From a checkpoint of a small transformer trained on Wikipedia: 25 layers, width 320.
MLP neurons of a small language model. Each row is named by its layer, matrix (up: input weights) and neuron, and shows model dimensions 48-303. Each number is 128 + 32 x the weight over its row's rms, rounded and kept within 0 to 255. Numbers have three digits each.
After each neuron's rows, "fires on" lists the tokens most often at its 100 highest values on Wikipedia text that the model never trained on.

L9.up1335:119149132092121191136135157140100137152154055124108134127135088113127155115158153097134140152109118102139116128177148130130098126146172170125122119189072102060143140101138175081114084100182086099153134089115111160164176077142106102103101130148086154093080100152141144115133097160115089143140146085139117083151083130098079186117095096063115124137125139149145167125082057126105182159046143125103070115150083120141169190119123118156138143097142136084217091121168095080145138117134076114134097127054034153173123103123159076122153191119142152141080108157126152178115173068090105144085121199109155142087083135137107112156161068126039107087104136123144145128140149123138142131075138143127160121128140126084127122135109064124171170105098170145112127107115088138124124105154084
fires on: "\n", " (", "==", " =="

L2.up1086:146177151124126088190154149148149152133198178184099140113199094131140145140066148138131087185115083129095104141114099078115142129129127119163163127107120166143138185090146099111114098097127165081148199133177115138110138117103183133147086116180100103112108164144177101139082098137132118116124091109182148191049122122139087081118067107110097115108131059058166144180151105146115154067158173139152145149060046118165117128111119150119144151159077144136116091081132124081121127133183128112156115116116120171146102102148140139145155090083109061113135124186094127093113180158105132140159157097138073131167049103097096086140097143154146114108120068110140048085107141126109128091119175127161071126075075166133057037092104120184187147085161148070109124086074117141168149133119175
fires on: "ater", " Air", " radio", " Trans", " television", " micro"

L2.up533:196144110177126176112129120160171143139159138147123073157153129124128068090187126103132127137124159150115090142088100110130179161105134120145163135123125083125097161140097144134090128110166055141095189114114147134086155110122117073109184106114106131074096161145145132185118145134159140155091154132134131080143116102105106106102140044092137135057148073126145088159130203125133113159130077153150106060117127162090115102086098161106103149121195140132182176106170171099097084069185167106112144140133105156130136098123151187125101168166146124128108140122164081072149129156147090138054146099105217152184162109149130122128125168118139173160106111148139145144112163123119126117061148070166162150090166100142154153166175132131134147157089108076094138113137122133171195125168126
fires on: "ence", "ice", "ail", " Good", " needed"

L4.up506:107098150110107132116126114140115131144176117122086116126065192170083145134170151179127134117098115121137113071145155160049140068141128203176071141153180120098195059132110150094138087106093176154105109137143132174139116160159105074205208106104114090142088145191080126075146165111149155172086113105161140158099123097170125147139145111117060149147116169135174097067079134159143156110175128108164137168096130158130071112122167162114153085124148122195138163060104096139151117102133181114074091163140153131139113092152140085085136091086162138159124145084078076185095141096157071136128148119121148171110088117113147132120086109112163143068134117132141124104073140155061069130134196133162176108128148088113133139141141126167160147160168165158079168108173062116082090149105126
fires on: " an", " of", " a", " living", " age", " years"

L4.up914:108144140122091224138116105106140121096085149136152166175163069130134190100104136104100150157152198135136131123113150082113081161165104154141098165131123179134100111147113123154114109144101136101132126114089137166135138156097144131088138158188119148075146143128155142200091104104139089098071154136154149099134112082098110122134079132138148099094150108139131105175171101079096115148150094097119165089142136101117115135179052167141106151112156134120172139119093092087143099067147138081091157104101155163175158039149156148174141159078171183076124057087138081023108154118108094096129120118178079134153130119119140127161056086115129070069115107166165172175118137153148148128150100143096093153096120141165152136127152125181133134156131105023103125154140194115065134178107128
fires on: " cl", " Red", "B", "cles", "J", "Cl"

L2.up92:142162126159157086192148113137150150087150138085169109090128174159086105078152090095124130113156102141160157040108117114106125017112157114139122120158176127070137145073157116134197143091188109069139120099135141138152140132107129109146183186127164145140082079155127125080125094091105085095180099079166197116074112127200114136121128117120108173163096177092144055141159150126146142116113148109148147160104102134122176082111182140098137115136111178169090127116156162121094141104133140098061151126158070101138137094115172102113121181142121100080127096133193158142113174151119120104151101109152098168162100116145089128131130173164130143118113112165111101119098124108096185148111134117043134080121101130121192188130087162088141177122185071088190136095102149094119137082175120
fires on: "of", "oe", " off", "arm", "oot", "off"

L15.up977:217140109104105126138139096132175138143144051148126129154171062129125093136157108131135167176149143123128103119152124137170102118152114121069129135127086068130171133178061132093120167140142092106105078195170174091072145175109165148121164158170156084126145117141120141126119136173118088109171145132150106124131144124092094159077106105093153146102103161105117104098133174170159201082095071159147120141119145118134152079114133164154137065134196140040139130112140091142194160108182134145127151151152089150132093130127134189130130176182111141159107147160117136136169212127100127063050111148039130183106133067159122120092122101103101163097176131187166096113174188140152118110125089147139117118122121106112159158108122169083094061110101172106131086111132135127130118080086109
fires on: ")", " "

L2.up378:161124123146150128139194133167118152146116115084145168124146132155198115125131153175154183094211105144113098158105184138098133159131143141107085111194137111094067128133098077098098155110133136139115156160084171118130133108129138123125139105120133110130199117138138136149180108111121082124169110133147153118182131104157137156194111133192102095155071183105134084152105146124089095112079120196177065134114128121141125166161183123138114160141101232164135167124154134142107135167105148147130145145088123122041125085109126133104155137109108147127126164111082081106106103075046176088183139047154074039110157165178148102120160124139107115195095083174193117101165126125114099139124081186122126106146122092144151165120124150122178127080103101158124119147151176165094150113075154
fires on: "ä", "che", " la", " du", " family", " et"

L4.up1534:166068113099153133141161173065151122136135154110087088095117121154168116127151124098183127128090124127140085152155157120160115161084116114152073138085136093143134146109131085115061145122102093121119140130094158116094138167130105087142149115178130043108208092113109224124071142162120207141138150144085112131098110087057073157156201128089146131081139072169202159168149139102131079147163092169184111137134121146100105101123066157095069112133158147066108104162196109156153122110205100133148127078174067152087177102142114105084144072118098133151149134152153125124083097103142105143159130135143096161137125165170076164111164093129103165171104170115140115122210168124085156152119078177099106096150121153090138096067136121154118111143179094141138126083171135171123101109142181
fires on: "-", "eg", "'s", "ac", "ict", " E"

L4.up1151:105165172040133116168100156116124150161133122146108161126157068162148048103109093149144114177113155118110110149165078098071105102120129146088107109072077142097144127149103157189138176187116180120087104128063113147045120130142104102087118127077129123143127139131169132087119093138071082135149110077130083093202164125150124103137133141126114097102117095155141145115114120089124138077133145163133100164101157204167058142128155138111069107152092139127118187133177194127136157103130118123165132081141119128188177112147149138098117122060067185073159142147129130096186059099166136148134084154087150151077132099087129146172126142190127125146065180120128151199144083119169129127153142180101102133143150118127149123091109119107163124074155123187173168133120165176069149132126091
fires on: "'s", "ian", "ers", "ens", "ans", "'"

L4.up226:082048132066121197098152120130090157141125144110092120150104203126103085124160123097112099109168144147077168150110101168142119123102136078130095095141181090173150149104119126124174161116113124151130176111160140157118103141114147075125125113124162062117164106181119154123112113122153135099129144120161131168117074148112178110064128133120154092129100128167108050035114141132190135112154085090055089063156131169093089121075141137090143100136157138140183079109120157106177146158075119113128089150070055162099186127206211066111123080177126069121098110135110124129145101128157078139101131185102112096100135191145126112083065085186093140107058103178151132142141144123124074120128139067153112134107130136121123104124168140104104088120177156148150102155072170129212105166162068
fires on: ")", "%", " Rural", "\""

L9.up142:171128169098137136152130167138148128097111147070076169149147146170101066097086174133170121131155135095109128182073188136164143098093127163091104125148123136082195128156152140146134122131229115116135116113166178089089145121128177120187140121068097104157102163139147126134165128113113128096213146233143111134166129127171124122102088150111130109137137099181091126146161120170106142145094189149153107091092153132117103137129127190078213126110140090110148139146104181119096116095135131107139158130163082118079126124136086158164067172116077097159138098135150060119139090148102158122112072166076141140164109141066118112169071094109130158124173177136084075099083117129101145146163088152139152179156124092119224145147141174109097145122098121105153122112197151132102153101085095
fires on: ")", "l", " Win", " ", " (", "erm"

L4.up166:096113181104131097080165112085168189125136123150112157102134101132092096152081199181176120165138115073175151092126090149126095113087073199117131120128129127104126204158156181105136155117113081128142120181089126111141099138169073171142175169132099130167097191150147101155151137120125093149081134110099115042086166178026120170133139086146109101147172151121135110127112107124092146128141134156177129150119156116136158131111084145139083144155134134114167116144159083150048132101152123134120107116137065138093082194183082139098143116152115109101148144111170101189125097153106188114080170117088112149096146132136072132150077140102124138108141066109084169081138114110136091045106146160116123093185121144110111144212158151094103170074079088157136113141145155088125140149121115
fires on: "ang", " followed", " Pacific", "if", "it", " Africa"

L15.up1230:160068180149118172132045194096144161132126133113073152129135128132185125107106107122184210107123084149159094104136162199115092127160126089184121179124084100112172188104116136138081097168077139125109147144144137081100171173134135104146137105104150117159115122078143070114141129144154118126110147174138127114140096086125103139097140095163137166125119114118103181110099130159117113119149134133151134118125140102123082081142082131190089158102163114103124157150112106149111111167097140161086197174149131140142107122153160132092093121134136148113195151123086124110133115149151158114141110144136081095074110145101122117070090126116082125128121074119135074135124145130097222198084062150118177161156071157120121145080131106150086116140126123121130170134155141147165174117197100
fires on: " E", "E", " %", "S", "-", " In"

L9.up1546:106102082142155110112106126143084080059163106091131095052143177065201095140131142109142164106121159121101159093085071144131094171093115154099105118131098195125105092159200099100158115128126136145079095086152073103051162170131093143156140138108139177107057140157067093083107151127138101116103106163158125120156087161087124150155153182084121156149122144143120112128144183180151126099114132139100105141098110168062101142102104089120168208171121135107143068164112157146137131173154186175121139128136135150101153173057159089096177113120138177143146143068111160135139143121142068155162113120064143113118169127138134127164122116089116144114090133081163142130087093150077113109163129146079137173065129117125154104132091107123131164124133124167085168126114077078062102109122182
fires on: "et", "eb", "ay", "ed", "av", "ust"

L2.up1069:130117093128150151143144140149136151130149110117133110182119103147155151056136088136128125156159151095173097144101153084120130128147098090147101177109127152115087119168085117129127125068114112166080081199137142097110198129164122099127101162183125127114144125112164126101113166063153094147151090116133064076161177119163119121132195133131198154135148147088131128091131060154129194112110085171133124070076143126126113158098132086136098136109170111109112153124087082210162138091093118175117165112061129168130136121135101172097171115175114091086158135153089139155053094195145102163146111068121126110109161117150089174178132171226152146199162071142129133072170110142106113147149065086078090140107188101154162057092111150093118122068128093116135151121161190070111171144122132
fires on: ":", "=", " ins", "ST", ")"

L9.up1437:174112165116096078097111133145120139132094128122144059123168122112157095084143163121161154099144118142109097091166157139121088092145158144128156172202140098115173125130177097131057151150145117099101073147185147170169092084046100165115129137104155142136079083147097054109200124113169159149054154142088162116152110100109111171179129084168127133162119141115134127084204181123080113093076133167094107101169102136136092169087144128156157153095125118084105159159063153068177098119098125158129142122185182156139110104106154129123169150145194137172163093125089113148176120104137062082159125096161121111093114171151109166144193110152203082113180134080113151161089075119097149093157083159105119119191119101105126082109098118104168141173210133105105150083135162077147140154119087
fires on: " |", "as", "ff", "rit", "ab"

L15.up738:146149154124175070151140147149183124107103183154092109167069123098178139137147118136160152103083136145106115111128086140090099118092119146126122173139148153114085183054070127123145121116132147196138099075123148123134142152126165171167122082161123152158110100150127188136110194059128140173175110114101163125167166090070128105084186168098119131091133130095130110107119113128124163114045127131126097131140167110119143095122105132129107112073145136129166106139109105164096101160136140143135089147150108099084106145139118136151158175130160099220096156130149161098082129142108152186121147104096157155106190072137170109107108130147125084226107089117100138074101136165107141123191121130097084170129171090104079104110136050109155122223178064114162131138133104142081101070164131
fires on: " |", "g", "in", "id"

L4.up103:155154177192112184079077136122134104158178191128107113148110089120119073115114128108105098121065156151094134107135130175134131097100115105129119064166163197106164090162138088123096091078142150102140114162142152189164123100206108109115139130084157136098137093113132093083130189068147106122097137255124170143117129121135140164119095149128066158111122163123201130184158171132172067121126147147127115066138117132085115124138132095091140120158150088086130090125111054110099080120192134120098109129132092127130118086126125181113145119123065161111177100070066125144073127171155130132136132087165093159100095131062132155121110142131142152109118123114157145132151102084155143105122133149141143129158121201156137133120129106175104142070149111136097109119093166088151178147094146
fires on: " st", " sc", "ile", " fact", " sign", "st"

L4.up1479:124103118028074124151183089132155141077126128083098127087094157059164094189139151149150124134142137149095123177088129186108127091095120113114166166136068083097096160121133135123141171149093138122133201171141150149081104102203169160103172112112097105138083133135104125105113137133176133130172067154095188114092150097047138152142107144151130092106106094102128140102118148173101142092141139130132134134137094141159100108133127107120106132123152134154119147144095073110100131155132157154174089074101178093114134109101062184088067183112189132165142132116113180111186111178153148113052123121158158220036143109084113109112144152117160130100115148146110100138117130141138150141111132055191154158078053107127115162097095142159088081065126119084109107165155121154138157088112176
fires on: "at", "ay", "old", "ase", " map", " Sat"

L9.up416:171139075133075139165093119136127130138134100059113094208117090142131114114207110118181132157133155072148096186105075152122141117182130077148173112135173073167150112149079173113097115131167047150135114091179159057139140153162133133147179100157123098106161051138158072124134166157139119079087092154113089149155143167135154141158183134119103147076209137144096102117183126127125075086159159091097103156071152108119159100166135161107138070144111130142117118056133082116100155148207096152109088158129188183147087130111159125082148177174151131130135086121125174066127121132093121136050123141142111097144140171135144145102120133182148113073146135107132053146117103203123131127068086132084106100137119168119126144131153087152127171118139150135110166118125168146116097114079102
fires on: "'s", " m", " ", " b", " s"

L2.up525:081156088145195121108118097122074114066110133122153073129083156149083127137140136174196129181069153155131085206159115172136138162186110139132122146103081184132112123112155146150129098146115130150162122127101133135131112164145159127159175129091184116136124120109141096140146101049096100104120154113080133102166169128154122101070118122113160131160152162131120108178105099142149149110140135149100112092152103157117096118154072076100128129180139115183100142104140113138140140192107159101078078123130165134079103127138127138128153136112110113156140170141106090195133147197162093080080154107097189098154121071148106122071178125147077186151109100112156134090134159142120090142117096059146139181133106129129111120103073027129172095141221161102129110145186148176174085111171151
fires on: "un", "in", " not", " pan", " Pan", " Li"

L2.up872:123115114173108109088155039123149155094076123090103107151117131147151058142127144081167109127056139129109170123122181074149138145123117152122112134097161060119156097132137111161126166130143062202131198068127128134133071165137125116129068104077125075119081147156180132112138149111103173056114109147133107143123129132091118138143099156122102157179145161138170142141143114140117152149120162138127128125129138202098102129139198133143080118142092100112049135118202116176108108176099179136112145146083139145128159076192190123128134141118097133125140144121146087115095125150134118115094091131155103146125147123189100135140108121100183106204170152136165110134136092147095087122073109197162109143093026124108091094139176121054175082129123201120133115151053111133137141152118110
fires on: " local", "unt", " High", " County", " rural", " River"

L2.up963:147081131127213096126145147160170176140194098120118149196168208069142096029134131132141151123115146083164111076079114072134069111158118092105158106118123173101186202139089171170123107159097104126129121178114146119084087132116084128120145155099108132100175115115103126151181113117063185115110095120130164143142137110183130065150121199080126165100141079131147139104153135121149118104168093138139151165073140099127103170082132155136136061131132101139162139143097112143104112147139147095185067133161133143169178078125093117122064088129124142125167146123108118075140156145133137096154129124140173137154129136119128156112172083116109105115122106126184165108116049086118195070177131123113142086148142223128090118102148154158182140085084141099082139127190131073125126107105142
fires on: "ter", "igh", " public"

L15.up555:179123170188124155093201158080196148061119139124106137141122097214100127093183115117055096147132087150128131097158109119158067068096153147178121161153146132086116067146106156170132176105132157097088063106150154112078111146147111118171109108084111157146137112146099176144135119173161117110143111145140092080182184156117097145105082087124164129178138072143181114152098192144132086207094194154139081079174109098111021085131140125115133103160186127155136123138163103148139082096107127145129080097107150126130117061101094118170074110142079157129168135140140126172144117119167156143124134165099111134121147131141087109125175164142164140159196104155108129156172087122161129146143159097133120156120088096136083146122100087146116185165079171084175210073102129119158165090111141
fires on: " Party", "°", "ic", "|", "i", " +"

L15.up1311:178139158064112158142148141149175101114123183077162129125139081130141180160153144150092118205132168142131142139099187116146109109121153135176159164103109127186122189064170152163095151114157156162118122123113107155118137071155068102141154161147148081099106132108132160130176160093105147129126148164166046100090093123161074089111124158130127155100142101053049153129087165116126151132128164115052114107182093086125185140135092077170118109171149078081138100148144130128125129127076111141095132193112092099120136111082137145148120089105110086154090153143109160105122123158119151095158129126135131122173086146144101097119113131132161169081069118084130130126127141122144140128146168159125085154106044128139077155184196110219127078158133181062123124127138131099135088143146170
fires on: " as", " of", " 8", " 9"

L4.up1022:142140182123048122063115162145162161143121127113111132119154086096119156100122163139169110116171127135150113033110113147148195118116073113093162131142198120117166065114128147067112160136092094149155118170142103158172136133138093150116150128133136102069087120126157169079122132150135155098115066128147147110112127114129223148083107166059039121172132157106170136149169211128137169145124127073132129065114145137139113105176078190132154143108108140122090084127170116094101108156168164079172122115126193093094073111120110136105152149141135189128113122145105156180148078146172129197095159148129120131130094138158153135076133073161093138135133116141078151133152127103100083149072200116084189116073153082080097132167180130144067142132099161159104076168101135154151129148130129
fires on: " over", " through", " under", "-", " and"

L9.up1375:112107055140118138075108087108178153127158131162123115191058124138097056147161081152151141170130115087159140093134072136087151102161144159104131108183096151081132056166164128183160142114124186137099126072158139171104088106084109069135101133181093140096154186061052165086113089157110158183182186184137146099144166091089107140138158134180165136138148109120143132115160190166170142181159135129165156170096096122100145100110093105153232139138139113118085098122140070147114120165163190105146138141113147168125164112114192152123131100057138110128137120163138124140121121131130186164163125112105153142183111121139109111150121112146076136169217100116091114182184118120178129061109146157154139103110136133076170156098091113184137156149122118137143138134090151068152090114121134
fires on: " of", "ly", "et", "-", "k"

L2.up922:125109113138073067116108152154098108054202121085144111141107149113096143103141099060135073179127151123081141080105136137128113123061088096136118199108174075153145156149183106115089138126115172097156084153086149169146132161118133100142116112160076113141105151046123026148091140169153144120141101070114129113121158142123160124113104129112084108111189140234113140184181145139156181087081156173164111131083148150121095142137124059131132171109108143122092139121166114207122122088142127098127115099131158065140170172136125156159137162139131159150139171185137127099096081140177167104107072118128126175118082131129098129123161200124134157098128132139149148124077099088159118141166195119141100063158140144162114061134128158136044082192143114129095192108130114135072180121093116
fires on: "pl", " pl", " Wall", " f", " Report", " report"

L4.up176:118122199110124129179141160096123116145093115098138108125175121136097143068164123138140159108134090121125125134150115110114150142150130125110141152134148117108190086193172153123102114163067107080123154129119167109139206142111190080123133127143159120106069155116041156215124112174100092130053205166136152149131207100119048120140130161140128119117170129141123080165182120137179051156081110152144100075083112156095096116100151145138106142115136124148081144178099131200146121183149127140155177151143191106152161104133092118106072128147169125123135084125078155062127155104142152103132114141174194147131113127075152128135090140100136152125166136122123140090208094154113107085166154185100152122087151119132106129157106112156122179157122084126179094150080133095138090103124121
fires on: "ven", "uck", " conf", " un", " gl", " el"

L2.up1092:123075199058116131121165116107134087125138157181132155107128073106128200135159113137113116101155157121115111092045141092160149158157124128103119177133077130126111124132106143085094086129058114150087156150085093094164106138154176142105092120140161144137140108116136164092133213144120087092157139109106094113113219133139123164161081117158090094189150124103135095151158075103192145130177064127105160097135164129115109142161137087114106130136150129103107090237146113151143149103143174120162138082177163131122117102145162172122155071162191162102190080116134091127116098116137122132129134109118095132116103103153156112121069137059164151153131102138106205109124185127124136126122131132101160123151110149181120162130121175156177162115105033129096097153150095105160162095084076
fires on: " =", " b", " too", " ins", "atinum", "‡"

L9.up252:095143127123168112083110132127063139129098117133162141122120115075136100129096160133086130106122088110159119185163156098108154112141218145135140129076075182112160114127121184123158068120165092146109170159085074105141161154159123090092064086132085163146107136139171083159136114140095099112177120155160144095138163128104158120147126127108098150171138088091128185089141141183098129064070150138128091108038097135128119069122123117093129126129187123125109105110140106154118120124151078137137156102130107137133124139143106181078145135112128119180090163102163156151109140087124056196162133123099145151080139097144078080133168083075136122140117075095184074140047197106159123125090123179188181082151092111086121185198131188132116148104091152180122144098103134148129129107178063
fires on: "\n", "oc", "c"

L15.up220:082046189100098198117130146161175136157165121118098103099130136144094116132160193089172132086138076077151115137123117130106113092117155146139195171122112132161145104123152190139142152175139132124104169183154182140095109151181133150139107100113097124120114077122133101115047075091112140141085187120137155134074143133136127152148110143140155122116142129117105155114121093104125085133083154074091139178134100053116110118107093126145118092120147108087165108189136140139132106118184140157115127079195111150093131135079127129066146097119163201144135147089161078088159120161098071114133125116089099135106178104129128114090144092165058119091157105095153112136144115134081183197093139133146140093167106134161150121170095124100143112204120054146159120176255117148104120155182147
fires on: " of", " in", "ass", "th"

L4.up1161:127116174102098134158133120191164137096108099105075185095139171113115145071070137111156095110120091161130090165201181142138188155138134108171140058117129070121186167143170035142128165113126121128099161130114113081162126109132162149094152146130125175135098160143166114144148148140028115201216145190086109168113109089131126133158116122074168138096120150151130134145139104096086116078132162102168122108191118147106044155199091159107130141127100184134128181124181141122118105119159107080099142079115133176132172115152112113112146136102121147141109133116127160136100139134113107109141155197085140108138167114144142069102140097203072156133123086142163128110129117115084118176127139141157066089164146104124130154095084080152145086042170101102137134167173133146120130137175112
fires on: " La", " la", " du", " phil", "eg", " di"

L4.up577:158086119082161122125136136115167148125138142140104095135141120083136147109167145154132089182053154200080132185115131162170144074109129102117111139115149123138110127128145160085176107132183098091113142168126181105163101180123123129187094183159199186121089075111122128128103101088098108147096125131119159126139135148085110104068143144156091143133136135131173183100094225057080107144158189114151100145178158165102150115058150113102074111100103104100174149127084098117141102124156117087094074115073118090098066129133082149124131149166119163164053130167123111124088133129162068121176139108213087103152184054099137105155128134166123131090136130151129150133139080140122117132104157147138125156172082115143130110054112109059099126099160172219103140197095111098143128110118146
fires on: " st", " St", "st", "St", " Mont"

L9.up697:135130138117102119172087127069075157055164134187136094149136098105101102064099118114155155128166133089154144170096129121100074156092154126058084109071095160160097109147097080117133118139135138133135098216114115122195074120119171216122115163125106102097110158192141112087120116133162123149109155101199142127099181140085136132116097129104113138078153127127178192151083185134122179146154168104078102111116139151135122128155122160142194138110134085129150126063133093101079139120132126147126193140085086116129140113077107131161135076126090171113084105176130134088124136122183112111129062111156087103148106135144130120091123098126175174155090137131116118137107153083144136069130151130161049054133152094121094221169133069097092147138170103126128147182162109192190116139085156
fires on: " was", "m", "56"

L4.up609:144142095158156125112149118134081191097145156152117155165068133159134126123117095053117141171078147139163170142099147153113202086135123089173119118112110182156180157116112118137185131130104104120110120153141106155134091134122147163132174114154131122120093092073100131159214080146124157077115086140151158089137135104183131110136153175112145138100142070139161075097118161144119156114151106095128126121148095056128133110161136089120167125129119225173085179144088153139142077168096136113134173155111151096106154169099099107140119068139165143168076125076060164112142154098193133149147113143111116182146100151105164110108121137050158193135096169076103142114136143075162091123182144179143122092091080139157125145158085116123040190073092112088123114153144127135081163103097121
fires on: "ter", "ley", "rick", "den", "ack", "heim"

L2.up859:088108118085093128117093118151118135079144166152163147108182083094122146115192151051112079162116133115136115122155111184133118131159108069137141126124117084126117102085105138137114197143165097073156129144115190083179188126107128139113089080112178106125163101109139227168147167166109169132147151165143135105147128162143164080123160105087162122173154170147155091151063098139166124134129099109109089143099112204130134127148117113135137083095148156086131095103113121166093120141074123130147119097137147103127135088137077114170148158133068087126115128138167121182073079147160128078123097159128120093193151072156135121114141141169169109120144084136098086162129155114111084116186107063102169172151054138130145131040178162125105108089148113120145159122122097120152181127079077
fires on: " capital", "%", "unt", " within", " Turnout", " Rural"

L2.up785:128147233125095123103048117111160132090137098090105156066117137127143128122135137144081110141138116149055116194079117094145133118122095132126142127149095155111150095188156118207145078112117111129106145098110110108144167145157162075150103064110158126154151097122092136098145153138131125114050127104102104071180150078113121098156103072128087084161086087130154110111148143104158182106120147160154177106144127121097113151141156140158098118159177138114169169155143109154128139163135134093136120124113084049109120156140112105114094145086150120177145144132143187110161163113166156164111095120143096083135111171143173107055133114104074172203129129106136159162121178180090107113157187158162122094088079096173099102117174110132122120088127149122127119102133170181137067107073157
fires on: " In", " end", " am", " Ab", " en", " poss"

L2.up1147:139159147162129143136098118082125158132139161104131076104125115167116136123142189052136171140106135125089144127100117143155174125156157091146119137103170143130118075096156131099127138093137090149077085100174075146115043155131134124103114106120139090167153132076075122121133129109109126159069135183127137135137131141161142155119114103113147147175121114127066120156191158135122107164130109111096168080199137155129120163131135143134116145146146154116121123114165106134133121117082124092167102100084113176098172096138146127048184169108140098113131138118115111127115124130173179222149149105123128142088144163150095168133150088096210152169138169152125065131090120130111183106129093144131121115119166132163048160077139144137098097167180176151091111147091174205142172138128080
fires on: "ass", " rem", "ush", " min"

L2.up1357:098113194075093107123110103180126074145234084130115192184132157148139110160191144110198130109092156126083199172167096131122156166103158139125115092101128118131128114140130141141155147105151079116140105137127188093107099114150160101074090137175162104157158142142146104100135064114144088130118158146109112165147166149125101142119107130160055161123084101132158165059136069128174214109124173080096110137139101111113107135112103131052163104135103123139129164114148146085078138111118117058163051123098102162172135144169126155091100103155124124138085133168126193203108060109084127125153084078099122148064100121141153140109140131093159108105081129123141139142122110166111107094128076122143145161142200117085099171167140170118182127135156159176164143138167153151159107077114153
fires on: " \"", " ", " stat", " [", "\n", "["

L2.up122:144133097134125160153128094094146080104189161172185116131172154166135184171129128076091069118138114128185050140126067097169134099097096127132134187054070141065061115124206096131113034143081116124101132166123135126159151077173087111075130147109128168108126110094089125130203132101124114108111149100158066129194147141114158137169088050080167224081157055138180147136158164175101153130073142148130090085129106133148117144127150111139124073116129106138162153143138066129140139133117111145125189133090174129121115104189149106147148125125079148110122131165137145118121109118084179118122124117167134138169056110101102129092171090077099122139176102139159094165139165145098136176097134150172136084097063141105127136134146096144150106123181222100107106121124175136142144148127137
fires on: " sub", " non", " sup", " pre", " super", " Sub"

L9.up281:113124151147166065188102167159133135110126214141146166162120172088084181129186108116140065075096104185077092152143083107108136207104117167113124080066128167089129120093125113113127130139135072229197111106102140122132104107086142170071095144101095138101071081113130141135107103122145097048109151116142130103081171088068132120131129115167069095093071158091083080140143142123101090137087118121090091062162132104122129107128158046152179100145158089117125051137097115141125148055150128138166148167127127173160140144144103095081129129122158117128153113134119135140108136151152164108142165143111105144127116138163099127069157070167076143150111103099167156159123207110116114148132106124111081120115139157119105133080092112150133162142209106086146099117182117105146133102133145
fires on: "id", "is", "-", "ad", "un", "in"

L2.up954:135159149087107186149157170152135141129144125170097087116199180111091148158094101123152119119143122063113114101144162085160163126113099120104092134097108127082153127117065114159145186126187111079157060095108082113099132129114114135148070135151146108072112091114089130110067101095164163187112112085166094128112142064155102085109122209059081136121150119112172094095137085146169078113123114159180133105133113182088167132121166102190191153119119121126162213139169088169128085120163129085175147085157114091148145079098125167077098109096127162112159137084117104118097081104098124177165127089191102139181143141122199131098091098078155159141143142150164195125109120178108156121153114125180142151132113087128184111123091130118121179087163171117058140106124116157108164173177164
fires on: "ile", " still", " while", " remaining", " remain"

L4.up267:167104167086125150164100080135125096166125063143170093060143142186162178128166100097084105140148180134188117097080175222113085090170106128153089150085144122134156098088081157100109103106130122118085045090078100111100137135144072106169136082102166125201184091102127120091070138166138154189114150144125113097119112134148050111139102055099143133123161132125070190163122123123139105139089116168143172079138087131143085166145135131138136158099120117127103125148148046153086114177136117059136102117150147134148111176139124171131118139100180135070081139136098127164124136085126144144113134145127134126161081191159133151136050123086097165161144128110139163151128148172125110138132105076072131113095181149124144093100179147177103123075152150101116116156122129117140164169121148
fires on: "u", " T", " re", "ising"

L2.up450:129105181171107199086147174167103081085156129111094145126149135125151138151169145112130123126104189145087116123099054187103125138112073124126109201098105200118128141157059147085100206083121124087094117111118173162146122124120122098034107066101172152120148108192089099106133120125179091132143117130096143115127143102118129126146139187106155130127166107114125153093125065123109137119133149153140152129112158122111138112173079148095100124117153159126166083145118099130149150072143118156099127120162146119161087155101101150136139139150100157070131156129136169137118092121080169181144153075143121102126082102183084088112099186193150159112140033138173156148126166215133170147095100121130174147124126175143104084135162112118118128055115144096119121142122137125106189123151150
fires on: " b", "eat", " ins"

L15.up893:087164035123140154160134113143136125117051100088144172105168148099102117092147151137070138143130186129138132101115201054163099103139115157058132100091156113111133152122105036124130081131167108108125083153147108145132099145132124131157113150078126140111122127129221156156121135075183103095101129183124161144146142153088119106091128125181103201075142181168092097154160187146121177114121136181119113191139159133146099121127086144099051138084094168118168155072143122133118147123134126082137157096106104060105117167116113127154077132124089164106127124146113149104179164106133156170111115132107091183132145119139201147103097139075143159151172121148144147081098077139147116147110127133181165106127158161148143146156150092140079099137127122111083157160189098098178156159096114
fires on: " at", "m", "hen", " an", "M", " |"